{
  "d_mlp": 1536,
  "activation": "squared_relu",
  "positions": "rope",
  "parallel_block": false,
  "doc_mask": true
}
MLP neurons of a small language model. Each row is named by its layer, matrix (up: input weights; down: output weights) and neuron, and shows model dimensions 192-287. Each number is 500 + 25 x the weight over its row's rms, rounded and kept within 0 to 999. Numbers have three digits each.
After each neuron's rows, "raises" lists the tokens whose logits its output raises most directly, leaving later layers aside.

L3.up339:495481540473462480535507515479548537505536519492452490537508535477536523471507496505481530470516467504484515464477508484471546472522443506457505515488502558494535518505472562492521469493502493532486558466506520497503524496516515511502494505472489506501501506461509521507511507529499473536
L3.down339:484523534468478512507447467460504496502531516496476525473505494513506448476538538497529494512510506501508513527490484491461469503458508500485504501528516506502508487489458496505486498511490475543471515513536507504516490509451498493516517527482546430476480499489536536501505512494498478470
raises: " windows", " images", " cases", " models", " buildings"

L6.up1258:504534481487497514518499489514479478531482485502514455479462472500516547514497505518498504430548499499458466486507524484508482485482501516530524505498488489518521523487496524508519513508488516491488512502456505476480558494503525546503500503527460522493486469489516506486538479486504474532
L6.down1258:488466514530505509477457503512488539514502497454490520490511493501474461503519486491496512475477476496474466482514456502497513504540506477523446514505496476495494484475530558510478520526461479511473583504506526480490512517519476505537467445468487452505498502477514509512484487483479540545
raises: "aves", "ets", "ights", "ets.", "esc"

L2.up44:501488566513527541497486529505538480477516507515495435481525493495479524478518497513509559447504524552484506472469503492478469491518468525488507513423502484504516458493473501490539517513499493522503488502493512510532504476513475493474516513498501504510494536573471468507506478475500540506
L2.down44:514471485507471520468509512470510526459502507507484485498500486549528478493497521498512507478510506555505502496507485507496484494505514502506489421491512474494504451469469544500515437482511506486484524511533501491525515493488517550530485505492503528493487520546488540496542541490496485467
raises: "le", "les", "la", "ling", "ro"

L6.up676:493487527545528530530534509546513559484503519520488534526580515507489480447445483522488520502496477458515493485468532469501464537505460498509465534477471493458493469473454511445509529485521501489494450518496561501503525536474469505489508525509528500487519498480522496494444455558456519505
L6.down676:526482517501493540514510502496524422509466505513489517497487481521474479499476490446519520532463472496490498517489501446502471565519521503512491480504455493509511508497488487511487554501466497500511519494535505482506503491477514475459539499494519517493544512525498523490501523537476523495
raises: "ished", "ed his", "duced", "ought", "ated the"

L6.up1216:486521518495502507529457513537516516535525524477518490485498480474503515504483455468508502456524520480511503509478508506527516479541484517532495506460507483499522507488502522428487492482536510461525503510499505441501528499496512529496498496569474531522501468511484474477494486519503540519
L6.down1216:508471528524466459481478541490522505502510505548514469498513502518494511501509528499466544484530494482492539508491505492487478467525454526505512489496523475514513501507539514479489501503558494525490545453524480467515492509494538497493497527519512513465547482521478481480539509525510429517
raises: ", I", ", A", ", M", ",", ", U"

L6.up506:502496526474431487504497524516511517517524519524476493491508493492501535536482481482465508505515515470465458478516466455510510516479508507484480524508517487521515508509492504526503495514462488490495511458473528494467499539515543524471515552544545483496475475498447519506493520544535505540
L6.down506:525477518515486523419508502533463539535541534519497503503504503494493455497496484523522494491524504534479467510519468441471466510485500520540499487495456460493539525515505522494518515490484508500471501478505440492498531482535487477488536505499485484503498494467489462503511534475475512475
raises: "let", "le", "itation", "lem", "le."

L2.up1019:485523499496501483535496499506501501467461474470479474469515477492447489532518489521477499533530483464476478477484539506460543460516495508468508509554498507493502511473558529560557494500512530520530506536478510497487496480516498518508479527569544543500519479478498524493509473524437479471
L2.down1019:495516515522531515499508481495483464488447502458452472509490495499465477505518539504487492504503480524473520505481476514487531465524514555494535515499511504499457523499582501544505502508531502484526427501508526495538494503517475552564466551513524531487533455473510511460498480506474520492
raises: "ach", "ver", "av", "que", "enth"

L2.up1326:503502532511509543541534507465477480495480559544490450439522503459490480522492516517498484491490514539512490481509491467487466531502472469503496499492482516475513486482513478471455499554548523492523473471504485473440562458472470555490479506528480508528517463471517493465492475518453478494
L2.down1326:508526497493482545462504469477506506489468487505524526453527520483488526486509492520514508529488487530510494498529490504467473500489515471519535534483497473509503534532502514488512527517522502504493502525479514523462492487473485510496543451488512508470495504484513468490498537508487486467
raises: "sh", "ston", "ship", "old", "ley"

L3.up16:442521497516514527512537501481502473570518536474527497514509544525456463512488552491523510473497498508543504522489494504488473525518501490495519460472462491496482516463498483485459506483532514522541483509494446468462557484435456469493503485550483508481481507500470510479466480471479528502
L3.down16:510497575507504526520483459504527445537495475494514504553527501539517539480521492466530539508501474495512516529539485475501508476459548492519457491518464512567550502531502538506425541515471462482474543453490500531524488478489459506534493450504490454550511478469564491487489507528493497503
raises: "ll", "mp", "e", "ev", "pp"

L2.up585:509454513555495473508509494455510488542443568460500509468526497492497509505483501492489523517474504441521482488501490487501498534514495490499444504507500501532518494467475469487490457495492477474487515475483516458552468542479463490476513499527530518497505511471504460516474507517488528531
L2.down585:513507472503503480514481525498507503504468520466456527489488495485556468509460491541547489522457495485514462543541499524517490502513516502537467524493512484543503505497464471442470454474500489519480527518463516484559490534477501478522527532471491509532493500466513439525538524499512495509
raises: "of", "x", "f.", "th", "ceed"

L2.up284:514476532482544508511493496539530491511486489522503512517483497473471483473515476513467513458509532514512518446481518508488481500461461495508462512479530495527495516525494534529547482508456449473498467502494537490474492511486487515484519483536466489471493473469474495484520473527475519568
L2.down284:571515493529484530508493482492541476480543481497457502484449492478470466439478488510514524489506480517503465486507468516488499466487504461489531527485490476522493494503516489497452537516514463489512483495484471525532498482528501506523567521522461531515500510454499524539508521504485523507
raises: "ona", "ery", "bor", "on", "ades"

L6.up753:476524502513525474477490486507493507553537458543505491473497535549445482460498484474487471491515462523499508486507482502524479536505458502511464491455443479512526455476502489488483543538511497458524520469507510524517534519456507457490495537492506513477540496459469469466516487469492485514
L6.down753:540502509508456474521490495469488523489517545501453496487545513506512479497527536466495528450528472472527498523511449510502495479469454515509454498500490517520477476485514483569495522466518487490491467471519535488483494516538500463521488505494521474492485499455519529442551504508521468488
raises: "ky", "ka", "ke", "yn", "ko"